config = dict(
    qk_norm=False,
    attn_scale=0.177,
    parallel_block=True,
    lr=0.0136,
    schedule='wsd',
    decay_fraction=0.901,
    steps=5166,
)
MLP neurons of a small language model. Each row is named by its layer, matrix (gate and up: input weights) and neuron, and shows model dimensions 192-383. Each number is 128 + 24 x the weight over its row's rms, rounded and kept within 0 to 255. Numbers have three digits each. A neuron's up and down rows have the sign that makes its largest values positive.
A block is one neuron, or neurons of one layer that tend to fire together. After each block is what it responds to, as a language model described it from the Wikipedia text at the highest values.

L3.gate123:146136104170098123147149140120122139144108101154122154178164151145086142107118124116118083135093088082090091108131118128116181135151112128147126162165110111153102128107096133124154166154116127117121163115142121112127125107128128110151153093075120131139081092142134118165161099175122121109139123113198116116110127093160139130157119096130128080120118149114161126145139105110133120163088111102103149108149110124082186134157131125156135141143103154135138121133103157173152088115117169123090164167123130134120125134089161112106177160120126123125125124145165075188119105131159145131
L3.up123:112089131134124154118103132165173123123138202101155074155097110138110143086117130133132104117102097102090158114144074096152115107158177118147103129125119101174126127073121176112155170103145141116131114158112125105133165106138109139109100179129121119153129134132105154173164147126121143139095125111139133107128116162106137122101107086064093173128079162116160086133128151146145127155089156147134193127122166110113129095138101149147104104131089130119093117158118109131146135104132145135163147139106142124113097154107154137113107090088144149142083140137169142122165100099101118142
L3.gate316:116097165157136171157097077140099155074118116130106096137114148102110130127134141122054121135115149118222128171125107160142147134116149104106150133171153080115127118138126140131135123162115131102112114143105137143105082143103092130141122163112121117122090149090103135119166136147131114156141119110144124107126118130145182146106093112097146099140099135114140112127124161093109114123132096117123109104153108129112100114153141124165116113087126152110153165139117130117116113133147134185135152132139181154136133143155153163098128114126081129141122117171115105104105135148134131137
L3.up316:101086154147093137159116085125089119169093094140133087151169144123063147127130103153095146145143094159191116103145096089126078117152127128118137120167113075100126113094128164152163136151129145127135092101119135108103149088122144124137140145126129126173122124090109112117164113131135118131136097108121121136143096104115134150128129098121126104134096113123147135129125166109103113146106111082152156135165120133176118156122142123133096119115110109100142164164105113120118084081144137156108147146155170125149127140160143158078150119130103160122137130143119122119119091132114151133
L3.gate488:153130126137173133133076150132128175140102158114113127154115158113149125094153118118176144138101138164191157137124129131125139133127161152179103099213147140109185150065118126114131157157141158132152107142120126092090146085141163115160150143158124147139104112099120129167121096112094141101108134130155148102130128139126132148147101108123165130166095090118146156138151129126142149126119101123132124112152105164108096153152194135125123135107122167116148122101164146165116110120115139103151135140060145149126096156102140132093150147143159131163123132100151083152124152088082153126
L3.up488:119124130133100136114148152111148121167094147130117136121146096071164155112110146100166095118139144150133161122144128107099141126123155088150111163145118138161118091108072103091143133169166151131139140120123108184166101122138150081174133109138140110125117117112136133121139096114153148137130138132152077113092134094122110118114175116116127109130113094134112146158077108130149134135114213138143146148145136130110112128146123141115144159118144109142140147122115145145177150145103132143149092163108159126140137120077098089145164116128156151122097122122152120159158085124078091158
L3.gate1016:123099119144132119160116151102151102138096140113150098154137127132132123139122130125159099137067118158128131158112151131097150117078112066148147095159135042120136154100109124134132169131171129112168125122108142160124103104147097126184152085117159107122087137117121089099160111110107125136135131118123122113118173129155153165128125130094101150122128105130099158101077172140131133153102129134110145118127134122092120141117143184136114093112118115106150145078101151091113098074149169137133136149105138139102151120153145133117121127106139117150176139167150133185184119123109124082
L3.up1016:113142165134120103152101139156096145130084134143126134153120114106112102130124114086132105114128148105102104133113108118107131157120173137117134121157128061119143144120123119161151083133132112132162142121114131128156099093113114138135103152112126114117110140110136149159173124147104103147120118165105074112078148136151119147108092103136124131151101069109169131129115165164144113171113109151108151105129097131096144123189144148129070138157116091118152116118153079114095074161114153133108116097112105127159094114072162142152108112127108129146113155156103174123160139087111153133
Description: Line-break tokens right after a sentence-final period in Wikipedia prose, closing a paragraph or list item before a heading, new paragraph or "- " list entry.

L7.gate254:095104134163151094120079078126174118111104155126117132175155073145119099114084090170114139117140091115125146151133136137148158109164077117125116149139155124145063153138115125143120127114166104149172108161138160137112152126174103103127109115173140126138155135100112121121122169111124126138140166162103155137143115149120163132100184150140115140108133121122113122136112114088141104139128133127112153113144121152106149118179125147125143164142167132132104103120129131153143126112099116140187143128111129166136135096152100189156133068143086147146141186076130115144099066133130133142
L7.up254:105123113134154167132082112121138114107111115110125133152164131185127122117086145140142119136133118130136115171155128093174128094149130126148154133139154146175099143159103153126147127100141120124119111130105125129113080130152154107160125170154092129169147146080138110142108112109160097128119141118089109151065100132143102169124144112120137171139149109126108113110176114131125143115095149089097104075102149105109142106115113128121122129108145142149100128136161134124168149125132123142163079185117133137130134101170144148128116102095169125134133151123124130129138124124087088133
L7.gate384:104132083139124134105118148143164152148125090173098177070132124145117156148160129134153151124135155146115097135154130150152095140116132190132112180131113154142154163155117141117087158101168142109130133141118126074137181176138110114117137131152121102137170135140106098098114102129174149136083128150157158131135097148107176123109151128129101152126110094133148168112149157115114136137107107173117129110125147131149105113156124150104123111101110161138120162148121104139132124134145139157146142101103148137127166121163142153135089141161152101096162143108133131146088117140130112153
L7.up384:145142166147081098124143147083113151108128122186086101123103153166125111142097137137119129197150152130143133119144162173124095132128156139104181159097134133097138121153122168113178080095125125107129165115131166106125124103140093150101100141153132110126120134142108118128114087139153106165120128124137180167173126109102104131084114115116105108139122126140169106122143116122128116131101164120115145123118125162144105131139116133106126105151173115107102162103110148147123106140125121119149116130146122161131118149133080099090130118167091127160139155118148108116139149145107146138
L7.gate576:092075072160131078118151116132128138145144107131141130137114116139127103144146098100090094146118106100167135126129148141110101162133129093121111154098154158171099132152147135128119142144132174135111138177101125095144117141172095099130124115160122114140153166103118129116123120156115149118110130146133072126110133153152140142140146163146117137076105136102101143145135101133129139109114126136094124101140121088086108130117108136129103108131162152151089188120128139152151113117141141112103176151150109124133100132137153137180120143108125099127122093112167096165138139149101112160
L7.up576:120113127161151112126113134139128100144147081110140134119154104143134133133140128115092108109137145118139141130121153110109126154144121101101130136124136153142131143154134132095135097128169193127160068148089134101120143132147109098131172160122091119134140168096103125131101133144120167137122100151153090167095170109170126135141126165120121146107153133090113139156140098142115132120127110111101160136087138074109136141094111125155085105129114142139054128130144139151106101137141143166110123201119105100107119111132088129152120091145091118130166120117137151131091141154102081126
L7.gate609:091167082152115147134148161103145116135128162106129146154108142113105123176085124113126076121122134128144117159127129144122128151108092125170127099098116146102101100185116134138130117120127134128119110148143132109118139150163160143109118148160110125131114140109104131106088149129122114105156145130122157099097130121108105169144149138138113144127113117108108128138132115102133117103104099114155134113125141095105159131089134136116119130194207109112138151131123084163125130154131134104142140142116149123149126094162141150114091160143118134135127128145120156129142147149120138147
L7.up609:074151114129133143109188113117143126140125161105108099118117126146111121124092158135152096107151130148147125163096158111123105146173114143181147127106127158147089061160101144114142143115163115115157124154116164181135134131116149114104133172155155147111133088118096111103114113097147138078120157139099154088073141132103091180114119139175121128128107120092112120124120111124139135156094093132146160120159146103110118117111107113144137145157132136138127116112136087170140139126116126120163085209130137109128107084129154148105116155119156169145113136149118128114138166130109141130
L7.gate818:090131138137173123102135094126122137138160091108135122101141155131131129101160079091123136173122159146131153172126110128137111144112124122121136080117112122126150152120130119175116138157115154160094121129147147140145148133130148121096135112130090146163140165059111123105125110110119148096140092129106106102155149124137144122131140145147145113133095111147113147124142101165085086155127109136152103125140148107089138131129112118134116185137166124139157108133144176118138145156120119150132181152095108079156136069111123144177124143137093115128122110160158131174136134139161119136
L7.up818:132127118145147124112182088124131140162157112126125098102150122060153127123086054126132118133135130123118167092169122117140109137073129100128100110131132121148153161144126158150130148126108130122132142134171140099092118153174154147154124097136106128178150132098126122094074137141108106123105102139129108133106134147137164115151128148115141175117122099105100142092131075097160106101098164131103127147138181113136093130139169141087131091117119110150154109121119134136152131119118118126110148113120106144160150083118139147128136160134101141125115113127106137133123104133073105145
L7.gate858:130159149132144136082144103118114145102145096090141127113145127123172149133117129122108099130148167140115125183157094130146125145154090117149136084153111157185126164166142139132123118127109138132129139157133108116150135112117129100137099127125086132181110121126126097126130148090141184143116133131163142121068143139134107140127141143104159130099166146119113127147143105117110135139125121142126145113153174092127153132121117112134077134129125162115111170136137168093130083114140104124130095160093131139125121111127208180175123124124129098120128116163117097133179130114100129173
L7.up858:122126132150132129113121136098115170137127126121111110100126150136155136093132125175107110129152132150153113157084098181107097142137106148119052153100110122139104153125135092141148116082136138107142101141092141146144133133143140142125134132140137123135168155066116141146094133108069138115154154166107129150072127133144127094144172164162136143169115162125146139154117116084126122122145128091105129130108154121123121118133131151105152142085121129134108119112139106102163114138125137153137089135126142107177116155160159122137117130124112126123155123123133114133120142104085101152
L7.gate939:104151118130132120130144084129112107093090129166133136155069106102103124129086122112116087162139149128145136117168094134141085150135133134161156157147139176155124135155137130125141102109114174126128115134131122132167127115128097136137179145110111146145052128144107132133109124096110112136139092169126108176147149127102102156154105181138121090131110154139108125132150089160107138145121129110141121124135134142099074134117090136089088108123129106094126130124131148148132135094093124158115128150094140105108114116116144140133133107105140099127165155120147144129144151129133115150
L7.up939:131090134158095137126154113154139092162127146082129121152167094117122112121121095144144131166139141111115117142131105144145122140153146158108130117129124153144085131091100130140150165187117126078158127161154158141127126151124128155126123134120145128089120141102131138088088128149129105131161149128157085087113114162106127163152105159122165136175140128122110150124118090102076164114143119128156125129141162139159097122114115100137090137096116122109148092138119097135102149160112150157188113131130103106187130113179117156146153144117096170161104145148116089126127148140138085121
L7.gate1380:120123137126138107117191131139140128122100128100123160140112098132126105150094096098146116103138180152183131122123149084137149142108122094150138149140116108149142133130150141161078128125146079151154134139119099120135097132113113124138114149115149168127132169071146122098084143145124122088135112120145114123109166123133117099166147101116139105126097172137095115097138119137118126160126143162092075132127113113097127164136128102148136139173128158105132167104150130157104113117141114123145128184138128165119122087106119161159168131112160155121118122100134148101096140140103156129
L7.up1380:125166110144115163130118133113126135159136127125123164112127129135124102126093137158132078134134138108149088133112172075116149129166088095173104121124154134143090118155097128138147153133121105107105092187142160162131115099113140147121094120177108150160131125120124151099092174090128138137143139179137129151091125119102095132138161127151128099145075100149110164127109076133129132099139104099125091166132186142107121127102129075086110141113083081098118156146140108156153119146141124150131127153125114137165117127152124165171113111163166097135126138144149122117172135131132102149
Description: Word-internal continuation pieces, mostly in chemistry or biochemistry terms such as phosph-ory-lation, glycos-yl-ation and al-de-hyde; more weakly, pieces of foreign names (Ch-apelle) and function words like to and as.

L4.gate636:123160090142143119144157143158121144114140142146113140080148102059131151119105117122121136099110155155172109102118184099110125134123088100195149129121118148115161110117115111107126116129118151078126136138153151093112109138144119110136123120118111171119134145107084150131140110138117122133124094158113140135075121125121145147134105148136113093139127139128153119088136107135117109093118113135127129119142121123093110131131139120136106157164127149139108134110137115096147105090152152139099127149116119138138106167136176142154146151109138117133123162131132136165107163097160172176
L4.up636:118159142098122132160139140144095117071150133107109128105130102092159143149145090179120126145120142090205111127129182152130104127130130109138148136109184109130141141102159101155134154064134147088101123181115115104147115107156166134118125112116123145116103142120127128140161125177117142095205125137118144156115158140087137126134097118113148120165131184177133152096120126161117106163107117135140152132116123117119114156141187096154105145164139137125121185150159120142118106101142123163168154134103112095107085133119143109096095131152122122143153138148090159127119134125159164105
L4.gate1370:113138144113167095150133152091105122125151136105158113163126148129096186172142136121144117136156114141101107134090127172166118099133165139085091137089154142153121115149128115130112107133129158156131154162101211160101124148155129155121125144158138111121104087108092112143105153099170140109179102121137117136154147122151117073125162129171127110139111105139129111077139076136082128109144154096132160154124089106076118119129107137152091111128113128127104154125123118154168141100114108162155138157128127121169165127123125124154130121109089115144095148114092150160118158145141153145
L4.up1370:085163136103112148088104129114101141140144099114129157125158129099081175150108122085131133134155169137123120146122132123166093084100143123105117099141164112149128101146147148135156160117051132114150155162074136119151127101136120128086120161107121116161116138092114104151133121133148150118120108127093139123114121162159108144138126150132060160100113126139133144115179128161120119139146112100155153123144137091094095135140094111119117154157134136099172163131186132147144161119137121138150159117079140166132143090123175131162130133157127146116118137120133129152127137137101153141
Description: Nouns or final word pieces naming physical substances in science text, such as material, concrete, sediment, chloride, nitrogen, helium; also weakly medical and Ocean.

L3.gate331:117121131141129162113081186122110113134094113095118126127142092155096109142092151102157147167114129180107119109122121097130103118102132128130128063157136092153131162074111107101111172143103186084123133169115128129158127119127108094122108143092111139154113131103130140122104141119111109075124122134153113125121115142076130133151126131126132118177146125185099138129140090147112134146156121127171140141148107106102094125171143110123144149076121134107128160107175152129116111127120188119141106141113127123122145110161137152139165099160130076160143134130112142166148124088095115106
L3.up331:134154097125163160118096164131116103158090058104096149143079115106134128129113135115131120117129117183127077130150157109139125103120141077135164074138137108101152138153099151121133130135114153069140145156104095104130128136102089148139122076126154123117110102132094136105097100122141141141132089141187141088096178056118096150153126118144118123182128154122140137116107109127144133118139087142119149155146131108162141114148158120129116142110148112109119122094173143166115128154139131123132119082132135141103122103076122094136127123112118064192108159125104118123154126110127125128
L3.gate464:141164156180181126145138157114155127127148101113157148116141128156125150154182133162110170119167103197127128130114119163123121083141073106136117161137118184164143126147066130134152184115149150142113111105152092145116112147144136154107136050135115145135081155154114127128092106107083107126159137090131168134091146151107121140108125136131127130139117136148127114080163113120115107136124146115131127160137152128137134114154102134103114141116138133129099121161127140114160118106146133125116121173143146134135129143156155135119137145152112120138168146124130150185160099150151126112
L3.up464:147135119171139103154137089105182121118150109118178098128121147136122168139180126130137179086138112154171150126110094161060108144126113138149140148111135125141157145134111105113103086097130153106134087128147104102141139134126161136113156099122126140112120110117144140120100132106138077150103146098100143103166126137117132113117172119120114123115103130144125113107126123135123079146157119141124105167122127149066162105165120148179138176110105093121151149157103173100121146111146124141154144163136128128107119118116151165133125143145070128168151153142127130125124095099120173152
L3.gate723:082128096184173104128123115111134140133108085105153145141128130174137124127098119120152153132146159144114112157156128148136120134111153109133185131156154117140140115113096106111139105144156162122114120169137154072189107141145135123130107147086075126151125173128134107108084111089131121155134123141179148102138143130139138112144134132112141130127137148163124168116151098164106157130106099116135090111142138106098111123124148123114127153113114130105129125110130132114153063095143136149142101150122084142137165096143136096168120140097102107150124144121096189126152100121123123160
L3.up723:098140134099135108137155077121134135098093123133141142135122176113145165112150129093137107138136096127107135162151129106103125125114146120119081137112178141117188096116120126101131135117144127127107095114146167105155098140100114090140169174123073116130140162124145135112091156105125177120128082143108153150129123155145132138088109135155118125077130132132110099103148114164129129173128079106116121103149169128128115101135131128116103123108127127134133107168131104145138162116171134134152099132141119136122166123146148139131121123101145138159078117100105117105128112135139117160
L3.gate1255:129101173131115052136124101079185144145143093134111110188089123119118185122135127142142174118183111148140151118136096123150096112126089148113147127122144125142113109120128152097156141151122112119147137106130185103123146140105135177111088117134114113104100108131094107116106118095143121171159120172146174139117117157117144163161155178155129176106138123146121098128126164136105100143129122101130113140144107145146116171138133090148079089106125120088127144168114149123121129145146126091117171112156153142097175124123114120122110151135120127116143144150172140134124156128136143100
L3.up1255:146137134112136154131175068126150132136113090128130115122104106136115147131140122112164139144134091141114161158101147127111129166135114115153123123125128136098155133120096118115104144133087109160152104089120144162111150140123128124110080121164090136110123125073104102179123133155145136148096152115130162110144177138091095122163132128174104139143176143123103110112153148169102094128168117136149122113173135123055085136136106111149137093083098089115112108118118134122160155146174122109122098121124120157130165143141124190118097126116127118128143143144143128127087100141120157064
Description: Final token or word piece of a common head noun, often after "the", ending the noun phrase: drug, material, orchestr-as, ranc-hes.

L7.gate7:138147161177124137108144120134139123109131147133123115126126122133139120119121155137149105072099124129161109136160131181122128087193135136120113107135098115112179154097107101150159109134127114093084139092126167161141096096132082149095090145077125128120157152141109108093144109130165110166120138152166124111157135176094127109144136128124171126120118138117139137127107130116135121130147102113153141135113094080105140132130122137124114163101101143168154141122109143121113105121113137123129189077104199136153150114124126137090124165142133138124144094125138130091161110150132120148
L7.up7:094143122151076145154128135138093121109126160126103073164127120110142093126126144115111108126110150118161124172156154164167106111135139147127134124131113088129154118146087107114139135180122138097082128139090168106146111130118140161146104149069160149114087089142145109109132140118109129108133095138166113122171138155132135160159090136128089083090107144130146158114105098116165107120128152102140118104111117145141161111098122160124145170111080108141122147134102120084125079140121124157150147141109172114148098157137134147086149100125095116118163116107114165142154129143130155128
L7.gate163:132165127107159109098104157148120112101129154157086106098125116137133165166106128080088089132145142127125187111158150153128139108148120177099147145115141131149148116169080074130116103128111107114138126131142154089151136164121126104129112149105093142126101131127108146139125161148156154072123107151106110160146126156142149129157129098153099136129113088109116111160104118118121118102133134100130138107088143122107115133149135148154139122121154141132165140115136115175147098114147152091143124115147158091124115149116131177124108137122108126122158103109159086086139066178173167120
L7.up163:130180139144094135101160147148127111131118116150114119138155095135109091120094108137151104143126138116124135123086090159121089107098136131110144176171143115167121116143142154158092090136138094149102105118135118136130145118096137142158050198137143194171124126090140121114137181141140143149114138110126108097175112127146109101088153100127136083106119125104127159048144126139106124174143114108155118087089093104119107126103125172142120141107129130151107102127130122154170154115142156106111139112117137126103146149085141113153102107110153091114127156127145109148083186096125137159
L7.gate169:139195106111139152142144146146134093140077108153115140168113121143130082128185170133125092112128116108103169157115135141146130110122141133123086118139138137124091152083140127127106138140134088120112117091145152094105131150144134118113144083135146175108060128115104119155125144106153107145151125137140119136098085154105129093086115124142110137120144110153100118121151124133160072064106131147153108121107150102147124117102128120145175142159107097154117138164089099163144130134151081109090127112083114110147115122144078114122102144154126145144158073071131148128159127140110088142
L7.up169:095122149126117148130114167077080139173172123111145149096091098142092101170114124171145162173081161103104136158141145090135107091113186127142122106168117162146139130131090139115121116099113144123155144106149103151134126125186119156126132095109121123149159101147119140139081180120187124142155111128149167142109119144115127149149114080137144121148128147127158151129124117134134121094164167135150158156074106146135114111116113094152084112113119136118116127105118106145150137151160147091094087080127081141106145131132144106078118181116146147136131144145118118121112117121083133082
L7.gate369:115145076160125139126121122150119136139081105179164118114152144135146083130088146111148103146119140119132093150100109164143119074165106128122153146106126101137102139143126101143117117110140124113107157116176145108146093109115155123115118127088097171149137124078130130096159119148110114113125108120183116108116117117141085105139150104118145124143162094149117138096107119121101110123049103114154147092144155096135135137120118119082111148123121140120137098099138157136198120126112109127127129089093175148102144127082105132156102119131148087137119148136128111093098111149081164175
L7.up369:152126138149121161093134133099092112115088112117084146114141130156114136129152184122158116109125130099108096117172085179155109093164129139111125171175173120099075152148100096122091103163119120119086145124125123088143155134145096115111160104101090186115133122132152111144130122166127149120145147138126176141135116124100158087160138129160141123138117149104104118107145087132121143091111120110126118150138118143111092104112150171143140109124120167132085154121118099125127094141146145107112147111092163142106135103118139131106121119102126141112138167107114129125130108161122122103
L7.gate1112:122135161130104127133091130119108133124147139128103128157114110143137099169115131140158142132114112134122135092107158119148119115117142109101156127153106127144120135118132130149134146157140132137133082126111124124146169139140102147143145155130119136148116093112083125105136093094107133104151159139066125121152097114166123145142103115113165173150150148114170138105107150116155115100145097169130139128094123148104104151107154106116105151095090161131118138132135146090150107154133114135119124096178141082159094074121109147122093177160087125122097167139093146107077177138119166112
L7.up1112:091163164131131109118101184109136137128148127122141142134138094140112115117090114152141136156061180122123122135154200169182117077132153130147139123165154125126133151105151142131127130163140181135128118131086144118122135116091124194126134125147160131156118070121075120101188118122134121154098117101147122155144125138103146129138111123153131141136163085090181131123129130142133114126158133166132118140135134153088115115143119092126123203108133143124112134112129133129176110152150111146113121086148131138124083141117126132129130147094115125145142171163137158181102132132133139137
L7.gate1214:116129123149135142175140170136118136108099148163152116160149134147132102101080171095148130112144137141135120182182104167163152086145129130155120186175101118137117108065073095134130134155129104121113112170106141152136122115097118099143127144087133131140127139118145144139096114130102145091122096144161165113086153116142158119129119156169092144123112142129141136101144126059110056129143084109149106121120114121115130148108119116126119117089164117118119126151128113114095092115174113108127159155105141149123170144122149133106120141124122104136105128158122108104185101154127140161
L7.up1214:135150132162109153109101125113110094093116136136088081129152112143112120112121133087145110112124123082116093144163115151161139090173105156134084147119138098094143141152115080153128103180139131118085123157129143111122089139120104113138111158102156135157140123137129103138133161140129121062153111130155130126119136136119101104139098131173123085095136130134100155116087091127095161085135112126138116108120092089108115112115103132113107140100117111138115133134100113151153121123181092127126102101112161109168125140110102173133202126128127116092163128133122170086159105161133144139
L7.gate1284:099154125172126141161128123121102097109113119126192140140103122141099095098120137111152149135160143099098079134131120111152128139158146142119118167141169097166129157109131121109127127114126148187138156100114140136140125115133163100092127170136129150110110103087121107089083105132169127151105133138158134111156139112127101145165160132126165198123090117181125121112124136083138111132098123108104124132145082118100119150099138096155113125106112078119154131160146134099138107143065140129097120122166160145135129122127120121092108135145149131108140152107158125179135120126135123099
L7.up1284:135154109128145131112161126107147126135120140153149106133126095111164141138072144112150162180109123080158128147123138165168148168158138105110105116122129118139097123133134135140071128101099100078093165112115124147169109079071122169108160154129135116166120157072125112112149068116114099100113142074192130156130110141163156128113132119129132125093113149153111126145110141123121118138128081128105127168137122124123083113167090135149116085139105112149147143113115104176093166122153117159159114088110129107115106107099107098136113141138084164174132095131148121125145137187145128140
L7.gate1287:117156142131103157129111132128143141121102099134104149112140115127116146124090071136163157131103116098127133081147136147121099144108153139134125151140129092111173153095083105130141155134112108162180132097115126129098122118133121143105131157124143121147107108143092188123123128170147128106139130174123141154131122148116123129135122130123152128126146107147135189122108127150174129086162151147115142104097101124144133157114144146133126152132200087156194136124127127128158134123119142101116152116107152127141120115119136123160107125102082144130081137091116130091119168134116130134
L7.up1287:093133104149175086130115105141104108157111111144141087145125130107114119160127165094139159066110118096118140118156094099101132146112171108147118164145132123116119140156100117170174137117121117108132094157112090155184099092086152078133130147087135111138126146071169103105112114172135120141118124125143107151109138133112126159139104086188119156114165112154158130150142146103117154145129124176119120116144154141119145139170136160142101140111134167087076109134112137133139119130122176114155128133101164101163107121126120134168122157115138123122115193168146111154093117065132106133
Description: Line breaks that close a markdown table row (especially the |---| separator) before a new row in sports/stats tables; also "No." periods.

L4.gate102:141156109142135166142132109127122167093093113145125125104091085094133175120140128133132062117095126101190115104100104121124106151149158141149112136127108090127142145113186116092124133126120121154114182137146148132142132148138132109160136119132096115116158137072158079112171097081144169097128125144119106070167128109131139152109099111136108101137134167101159132107122103117138126105132134142140172134134130081092172156110156127101138137107156140167100114106125122087112095149130099146125120123178173119115043117160128126121111095087180125114145141130147127121109132138116129133
L4.up102:151149091172139143139154072120163108046159127180160143109140117112122121136162106087125113131093135134135119141132091125135146162118158093156111130101096120136118140130137152118106116149104125133140170089138147123170135154138139107114084113125110141117100120118138095135116132154123127152105126164125102129153159131168219157084114143117090130133122129116198117146124077128180105140129117087123147128131131116094134111137118129155161114134107123121114170155112123128135095157186146140127146118097148129089113125080124118098120155123133107145128161141132124099117064102120154134
L4.gate1326:115130118133137131101125070129117102123147132118135111099123138108165190169132127043153063108101129127152123108109123140144149082137185133117171102193128058139150162126118093120136155138126129106112154089147126114101118099092099095165131169108140158115184080112114080129158130116078139137129117175132146112133159128125142136099114147120124128154127162121152112129124143127117147093068080139133143107133106120131126118183131122117133118093122123152129123136142090122161138158127126139141131107142133112155101134138186105160090122122163137144118154052109100136133102142108172164
L4.up1326:117127101138161164161135093141121122113135092114145123136147111086116149124138107121136083176123174112143180113105078144108152143155132142139145124143124105148160173180129106088162129138172113125129171149205147141115116079172079137149117125099116133123124098109090125131177080112111178160169141118095086118136148121131078125093141158139110093132153110108170134169116133142080104130110130143136145129098133167121160114155147152109169116092123112162109095099140121125097139127125088146156161125123162128123117153171159065173102139110128109183132135113099123151152110114153186119
Description: Line breaks closing a list, table or paragraph, strongest on the blank line before a new article title such as "= Rudolf Perešin =", also row ends in tables.